Weights of a small transformer language model.
Size: width 320, 2 heads of 64 (1 for keys and values), vocabulary 12239.
Architecture: RMSNorm before each block, learned positions, no biases in attention or MLP, untied embeddings, attention and MLP in parallel.
Training: a variant of Muon for these matrices, 254M tokens.
MLP neurons of a small language model. Each row is named by its layer, matrix (gate and up: input weights) and neuron, and shows model dimensions 160-319. Each number is 500 + 25 x the weight over its row's rms, rounded and kept within 0 to 999. Numbers have three digits each. A neuron's up and down rows have the sign that makes its largest values positive.
A block is one neuron, or neurons of one layer that tend to fire together. Before each block is what it responds to, as a language model described it from the Wikipedia text at the highest values.

Responds to: Plural noun endings. Plural nouns or plural suffix pieces closing a noun, often naming groups of people, such as officers, people, students, nations, electrons.
L4.gate459:478478565540520498505450494502489500515489507517475496459498422462516539497465495519511515498501482492535522523489481518530513476488523492466532472488490466512520505480502510510517475500508470465558466541496489502463434488531481497479488513500502458489490459492526512497496485477509463473470494495525473511491517460469462492522488468495526487489531503551492482513523501515489515509505437543526534460457453495537483476461495533501532489467486509522499510500437484462478530470482521
L4.up459:474513499528478498480440525499503528472455462531513503481511477487484501510508518548551557498474470471533550510522494528496485458519517511496550490494481489538525500501493488534512526506476487443540509525526447476511485527525496440458513525500460466496498462484484492505515491481489505480499506485498492539500516493443485488514475479477537509490522512527507484529519545516478508548494504528522534486478438543517459461525483491471500514509488515527510478484483501479504531445515506

Responds to: Verb inflection suffixes. Inflectional endings that complete a split verb stem, mostly participial -ing, also -ed and -s, as in show|ing, claim|ing, present|ed; occasionally object pronouns (him, them) right after a verb.
L9.gate93:486472483512468490481483468474531519483541460496511507442485524511515504491525515504458482495491519488443517537460462494471478539488481489469509521534511460499497517485475495515530496490522443489465478502478536480550494539490493474474494489510437517519508500525510464494490519527520491492496501496496435512503531489520519517473521518480476547510507518467495491483482495494549471492490514524477496479450506554533503561480498507514544489470494478514518495496543469489519474519525538
L9.up93:514480500508496521525485463496473498476514504518467514458433540536488491532524470557487509519511502515507498466495512498494485569485482501503539563493507512503461503496512494502492513517509521487507499520463493480516469499479486498557475515508473465493473502506493529528515505483492526536515496497487494536486511491492506452533470481503524491498459437504485471465513525468481537512453531527491478472471503489539485491505536500497513517524508493519507478496507504479550487520500484
L9.gate399:525490486500500481475492525541510484533498501499482512483454526494555487473579502489478529488464489502472525523501480486478507553513541491486500553477475442545516523535468532476495503486494480500474507496491507486508505530514532501546484491459519511518473477476508521458539498485510519524539506507483528506515492482501496510506493477495518498504508442521464555518528468478528511541487459505489527532484474467481484477489514523524528495515523505517484519522508484509504470517514510
L9.up399:497501472527474495499486540516500497510491506493530526458512507453521505497525509478525552511529508473499554524519496488500545518507531494522533501501466505510491468526475499522485470486541505484494521470501495505473521542521541443525509480511491513473504476470510532490524465527478550481499509497475501532503448482505506469475453474498491490521478469508527500509506531500549525471494516538470490504484516494492537487507515518521507480487537469495495542447488478492489533511451528
L9.gate403:506468485508506482491489491483500436510504539449455519484558482473457472536469506525510468507476539514495498551499515497525505506517504504495502483497524518529500500487536499470463513447459485481479490484537467500507480494533472516509490554504477484498533525486485515454502517527509460462526459464524505534504467521503478472491517463521477514481493482449487488503504521482540503529486483536467487492465519507505470482526475485479494554531513475492541513477522441480484487493542520
L9.up403:468454518532489501476485516516463494500491496482471495458507485496465517522508510494538477512465512490530494546526485493493500531514490494477469478494496493491495481456541512459456490449469512476514500473528468512477492486554474512496500537486491453486531511480511524486490558477530502439472481464505494504494474503508470446485515490477504487492506494527502499552472540540511540505475475505514470529489508521524472456441463491477497518500454488494492472469524467471529501496525514
L9.gate431:438497486440482511498477525532482500472490487461476488485483519536478481498498490509529499517491466494504492527440497513470516484471504496499505450498500525536468506535512539472486496487519462462506478491509484495511538514484451516506454494494469471472533456468510508533469501469533459510511491464550475515501506474516502470494519506471483527514508476498546514493461503486487522505523489503499493498492507513493541487498535481503437498482491475507507541511519495499510474509471479
L9.up431:480494499474460497481485500534453509489549486523514550484499484480508491505557466543501513489506511495536496512500482475448505496525501543527433505483490531498437498510499492499509516493567524491544491488496484431548512510505490462494471483501479490481524454452482490492486516479525526533482471467500510518498484518489490488495490468476511483509491470468492477475538517501481496470556500544502496511550503468497499439456518517475515537519485471491542486537463468463496528502517508

Responds to: Scientific word pieces. Mid-word pieces and plural endings in taxonomic, biochemical or technical lists (oxidoreduct-ases, ins-ects, F-er-dinandi), plus passive "described" (is described as).
L3.gate42:455489488514493490479524511519528504505483527484531511484459479536493493462518516543516498487471530518502497520499490515502490505472551510474551517536480542519472461538513502493529524522473474525514484466463511494489484530510489469530526514455476497484537503524483517537533442531502549472522478454533519503484508533507469523530485529523490492515521536533500479517526509491534496529510484476530525493555507463513480446509503490502513469511514533452481491520511478424506485476488478
L3.up42:440510504511503521490508473524525504528476524504503526483482474517504519481483515513464496503455524511487500496499474500487517491501502481456515470501491510516457460505501480491505535520488521515527506523503525504443486524512500493537512520444460523475504502532480465545509482524512515459495475479552511539512493519511476517542489492503521515494508532513497488508468502525508515533527536476515512519505535450459475419513474500507501513529514499494472477531505490491503477500489499
L3.gate115:533457510517521498521512497512457477469510468478486453508510498538495487496490535491541509484503471491476523454453490504520481511486505475487494475535501508497498467496494532518543461538494496508529496476482479486482485498517474519498507539509517471552519508486498526504556545499504471506565441500497502535472469429489467463532544499469532479497450494524505524530502489506457528472507514482478512488533514481530485524471529480477501483505487449487500483499506507461495485497485532
L3.up115:505474518508504490483548505472494495504508540502491458537538502547511503443502551517503510544489510508501499456474517507501475531498580490494517491489473539568522452492539495504484503538477487473542492460549507495502465517503513520508509508507486469469466472498488504472519489471470474503519457479546512491543463486455459482485513494483517466503497458520490556513498498463536516516503509505539518484516492504491484508531488462521469484511509487499502468516486496446512485501487557
L3.gate405:507519470504485464479470522530507506495479503497479481479527518483474440488515515530508493475457507510519498488493513463503530473487553493522514487500477509518476496511481572518521492491470518454507480468480505532468484514527478493471528547483495492493480478503530497503527493544444475478495483525487537516499469441481475497542479522509460504500453540482497489473462483487514531521502495513481533480488475498538478466519512541513503468498480519481502479510498462408527494509475502
L3.up405:475501547528484478460539483510533477489502501472525477477530479537522554477558505496521499524506502472498513519521470493508506495501499495523465532515473531504500503521561490473494487485482468525496508531555516475461481537507529462489520460488532537461505462494480478504516526460492499504523455510532501488488496496518460461513554533484514492509481532494520454485517564529483517542523506490507500490498468483474487494495515479492512508517502504500531507568531475458482445493508506
L3.gate481:506435513541505474480518490470500496517554465469480489508523472523520506440506494496478490473445525485518516507485505487513515442475532498481518483476487488489497473483490492462504499497505489512498524504517532537467476535491463496490485481518531493458488497526537525501488445479527529500526502503493494497478497549523455532523474529541543520533509516560500480475517520474471534497498487465502515454552532493476485515512520532497518530456483507476495497471493505467520487501511493
L3.up481:520451562495503487452517502491490482477547520451472484469499504508512509499516521530494505465448523491487501510463475507525505487496556525492491534463502468550497448540519557505534498502519481491499527459463504521510482556482446503504525481509512485478512479517500498491483449491478524524506492507517507506516502507504474539482465539556540501479524526547472456501521544496478498505512494479500506474525524483518470550524506522507492531487512542485483471470469498470493464512518490

Responds to: Ranges and degree modifiers. En dashes joining number or name ranges (1977–1988, 7–2, Ottoman–Russian), plus adverb suffixes and degree words like -ly, highly, more, most.
L4.gate347:524501480472535537521485481527504477485514440497528503470499534517477437493464496441483546534454517546503485521472464450473474474511527506493542487504501477542549496487521469513492508490499510490506495561515473557488518513496451493509505453500424503519529503504479497481478479511519523518520513490500519461544505462499505495540463518491510486528496501544476550493526482510502447503437497520510485518453488528476521477470493476523495533503471463513541484544502490460522514502482480
L4.up347:538515493499496529513499485516467488487490490538514498546504555526508487493454501498483553496458501569506457501496460479476484469498544491507493540493512476548492504470554515486518457484483488509517491520527500484481518513482486507590482495497481534504493500516449508481504494516521487463528456492487520495502512480496500490496485462491489512500493520485480504541513472490544467512442499521498468528447530523479500443487533446449491502489468495540542476460516501526481501502483460

Responds to: Ambiguous word-initial fragments. Word-initial pieces that resemble function words, usually right after "the", such as in(effectiveness), in(stitute), as(piring), on(going), plus real "in", "or", and "-ly".
L9.gate133:478552472501493493522541497489506517518503529514512543499530486500493513433462482479506503513502497519495480511533501450528500542470540495521514498472519502497462483461518482514463513492520508515502508473560468517477497515466536508509461509537449524501504534515488470485462490536494492453505486454482544484528472495477511544506529521464560501551512526504458468481459465519503503512521534511500463480452467483513491511478478489503504546553506499522503478494515508522496521476513451
L9.up133:452524496531488474516501492524457481522462498505525522521534476556525504457483498519515511516497489477507490517487488481494467477499511475468518459505554437533533509483487461494529515472475464505478542497514483486507495530465452489534493505527449458465493511497533479480513469534532474499479515481477494486494505499498497508508521505506509506512488496516510508523484476452509486507542537526440500532492481541485491546489481460480531517530519491516470501504523510481453498486515456
L9.gate231:487501499488512481462499462481499485486490514473504500471472474515471533495499465435512526492490439517500529538428549505472508487481495475515522485559515488440527485547521467516509493473538533479509470500498520507502525528479458511498523493501465541468512499470550489500510521462512524473506504511510470496519497502471497503483506494511490477526531485472528468542532494498488472510488513502490490548511481534497514524502458446507461489516526539480483498493518481496483498525544508
L9.up231:514465479484490534499511492452504480513494474473511501507476551524509528452467483518486505506477477497494465519481522456494498529491517482520533478476517537470518514501477501469564503523528468502483551507502498468535460469425517499488462484495511535458501506509444508547511502493484520577535533459491534563511470517503498499510485485479543481478475497509542487518517510503439475519489505493495504504514526520493482481484491466528501481525489475477498458497488500538479505456484515
L9.gate353:537493529519477489514511533531483505469528540516511520483464474461519491514450487509523480491472462471501475510492514494472519516497469511477558488518522525531490501496520499522470475455500512510528516521523481474478547551482479480503501461522504483490536507509479520503454538469500488509524483517524518531492504530493466488507543490516482522464464504521510544512530482492465526497517472487508513512486462472549498562501499529510507522492500507491477472466501481478481484497457512
L9.up353:480497472464488440497531482516535504495509526485476479464464469520509530473491471471482513485517478511517489509516493512489507517512478500512514528480541515490506502489506492487511468514499503499510481528511458468508472503523488552519472446523478481529506503519509478530480489437526509490511460471533511461478489489481484465480464515454535434516488532490466499561480502490498544481510506490517437458478456496538461456476486464462498490532480559539519517501513492503479487499519442
L9.gate575:472477502510491530467503520518489475488535560565464524511514518496501514457495484482537532510483463505543488516485447488464520518475476459459527467499566484523496539503494491527509468487561500510561464508509475487471517495450472521516517506474483468460506492476534557515523480462474485490529515466495552464507519492505496530472509490456495506455514514491494534484495520516528474486494499516501459520516503466448472500518522508509488507518535504462514501495533478486512490466482515
L9.up575:491509500470482527467507534517468533453498469522481511512508535492551489461518509489511493496498519460501450511532485489468516489525497472503474492517517516522491479474508506478486498508494519482500489490497464521499512527506517489485490484499481515505498507494508531522487539490524511503471463523540526466509517508504532499546529486488487544479473499533506528482502490484534480476484543539478507480502446570496450468505500494477521484528515501518513458502487501472510512469497528